MLP neurons of a small language model. Each row is named by its layer, matrix (up: input weights) and neuron, and shows model dimensions 0-159. Each number is 500 + 40 x the weight over its row's rms, rounded and kept within 0 to 999. Numbers have three digits each.
Before each neuron's rows, "fires on" lists the tokens most often at its 100 highest values on Wikipedia text that the model never trained on. A number after a token or word is its count.

fires on: " |" 99
L11.up525:436531516462441546439475522466463548557490504521539435474544494514466490431504474475492484546482434450442511521519497497507488576563519513488491538471572505493473478541508486537448473487456558519567521455448472478539518536507474551550505594480452536499465428512455504466495499475500467445513502415501488410519550467489513464465520481462483580601620523492531488397470467475442441487548440551522530502486379519463442477460558487538484511470508496491516501507491519550507494488534488

fires on: "." 69, " l" 6, ".\"" 5, "$" 4, " prov" 4
L9.up396:512570501477498467561525445492471559470424549463443462510480460531473473456555481484538495553498471538513483482518434361539492507514539521460482496518581478489527517517507484567427534489482518576488475501459486470492560553497517465490597480500503483605433533455582538465517521593524469455498543491505500512530521505495549511506516522459474497523612485535419475578505473463549512505499557515524489463594479457494470511533501521487473453528504520508516579489418522482511545483511561

fires on: " (" 26, " \"" 19, "-" 11, " Er" 8, "/" 6, " A" 6
L11.up252:523520416498473520541490541550475449493509485516601505538435553429502505498441501514503478502586462450553478501482510485543495460553452583425438521551495568561529532479482574492542475537439527424513508515431489482467531567575494467497519509516556433486477536446512490489560532551466469446469563499511434460462500481436508527525495551502526525540472476488472491567419507462502533476513468556509533433494507545531397476565593517510431492461508464531470473497522485536504513507493514

fires on: "ot" 30, " can" 12, " could" 10, "ort" 9, "all" 9, "0" 8
L4.up76:500514482478543534423570552539463513505493482460491508452473526493408504502483468481424597508496415499453503490509537449537428541606520517478493524510459519525533491470490475474510521600546533472578416459532484524472391463519474522437472552562518470446502521559509507482541531511495509485517548505489490525507504478490496600480479526481423517467475500451506398511548468467539490544492423483496493458513499472563511458460540478478471534555509421523582511537530508466503538443534465

fires on: " |" 42, "ed" 8, "l" 7, "al" 5, "at" 5
L6.up540:485520445491459509508505466456530546521498469516458528569583450558541488528480595490549463493443520435505674454542557453499508467494578500556485480485514460504482418488510553534482445511511542489477463534428495496506516443506467516559512474507444579534523482566570491520529474546471493455563534442468467483594526464476505447468531546508515499563493552490541542407488468490438513468499493543533488482476474515522427451475476463518538521534492469508545518527491505531467529449479496

fires on: " (" 93, "(" 4
L8.up327:507501557514577543498463536517442472464438472512533501484512584477539482544499421512564463495606489425613455497507449502476476555482489553475516560553516447505532490520518488504514516518507531490533494523497476419498554523518503476527485508531555524491484483486539487434465480549479515523469543530529464448466558509386447563477539491546546517544477498584506561466461450450478523458554477558459558444595536484522447520509517479546487517430497531546499436477518485500460484455434450

fires on: " was" 16, " pre" 14, " were" 13, " did" 6, "ent" 5, " |" 5
L8.up606:521508435427467528470552499568413441494409531511540492475509512496457432507511527506477532576471469474471542531458494539446474526588589513537469496492534528462512444469493524430512438458485521576519474467504455535472524517441491488504457550417531460515466483520539471550486520577513479381507434484472517492495530486519515457497483525511463550477601523572526508449490503491442533521493533458467489419537447484512516478527474535502458497505579546493504553475486484507555587494435463

fires on: "." 30, " sh" 11, " det" 11, "f" 10, "anc" 9, "v" 5
L7.up497:468528493650529487510527553520522510559505485470500556485504472582528421495476484488482495511473511576518470474515458409457436448506585542502497555541536561594490499513475498497489501435523594510477566529469459456509495440495498477509502547510572458567510551489567494430458439559547493492466527493507497514495487450568496547561434471507501500532586520570436501508526449463473512558494475453462532500459474487535507498492454513506536532477452489491494492435497515553509555537535551

fires on: "1" 21, " life" 17, " =" 13, " died" 9, " career" 7, "2" 5
L3.up573:498606562510571483424474497528525533487531491448486498543471516461553477505508495515545501507478494527448501497531470571578514473498448479473489512552448495553460460518406410470516478502471535472577503458522546437517477542482548519513580587498482529435512450488504484537567461468459463531471488477417482459553468523509462547487554527549464473543577466452523517584439570487598518549517501467507433463516504519453504583500459503482396492497479506515482504494506448516520504482505478

fires on: "r" 24, "a" 15, "ot" 13, "all" 12
L4.up213:514477438483511491486494496479469522533506418521490450465459551527394544560517475509388601464506501539536582537486540467448442427542523519482514520546498539440493527537512542525459396521502448491481414459550451521453549502569509487453493473513500453486496477512501453511479523507496517549473546535501503501499448440477465562507487561469471519496516521510494487516492423509512534450483574469540484415528545462537475492492522504461536571490566471518629527503475538430496484534488536

fires on: " career" 24, "0" 12, " (" 12, " Apps" 6, " Genus" 5
L3.up351:443537435549515526460538564497516476465525460501521502486534479479537517381554499512500475514532490501561531469498433433489507561519502617454451478464488498503450499474634497458486474499551472507500495518501438482483551585426468530478467530553416456508495503509394512508502421511533448495565438462525552508450422494530543475477538500449537485506461542558492478481459507489560541515470522459549522472501509502511557479558541458556529499491484488484496479498438517492451583522455476

fires on: " (" 41, "$" 15, " there" 7, " Album" 7, "0" 5
L3.up504:462603518447475518535464535467564443582548483434533515474497537477536513439508462500529509450606473478559542502500474487475523550484484498509476531458512506532507551499575540508553469535534525544449445450584444476469518451480486487427456503538485517563535516490506486498483430451522418510593466488493573427494467540494465458530549498450503509490565530534485485453519511553584473457517538491563568536552508473482488465548525508455445514445466475439522473543472502513513450498436547

fires on: "." 87, "2" 4
L6.up550:481482495550483473539458506499514487487527456509506531547532508518567529530530495468545444554478462464494459487515406398484541534576512498512515518507588504507488576491503520471519499513466562499441503561474479480481523516483523504466515557488513455583519573540513533542506488473562545494495591418494496506492543471504541516514447508485496478510741534507497522493590476477501477506492504552498442516505516440496518490521466538466500502484517442476485520517436483536519585532498497

fires on: " (" 33, " from" 26, "8" 9, "0" 8
L3.up338:473537536481510587492510496516517499537510505542503441500462490474524442530484486508527524472591527427502424481433428394461522579441454472455456471427488485500488470499538447542539520466532561529382519521521493514531537512429506486454503505482496545548482485562440513517474458447546505492534494476524558488579507601566517476485501469508573509578521482519510502482493441522435443461531515569540506487479566542484482520591464482490519549486457538473430495510508466467482529553472517

fires on: "." 61, " |" 15, "$" 5, "\"." 4
L6.up511:418488480528515483517480494455533555558448463503521511491491472551473510493517530499459520559609487474523476511543519424528508612578549498486547531494505480482495500406495483437449489518529498539554504477499480477547541497436464487572558568426605440534522492453484462466508542482452558498505510485542464451574510498520550503518508565464526473450584538474464450428512428506514537518465442506495517462499453545555477505516450471530476515534482465497513529551439442529505469462519584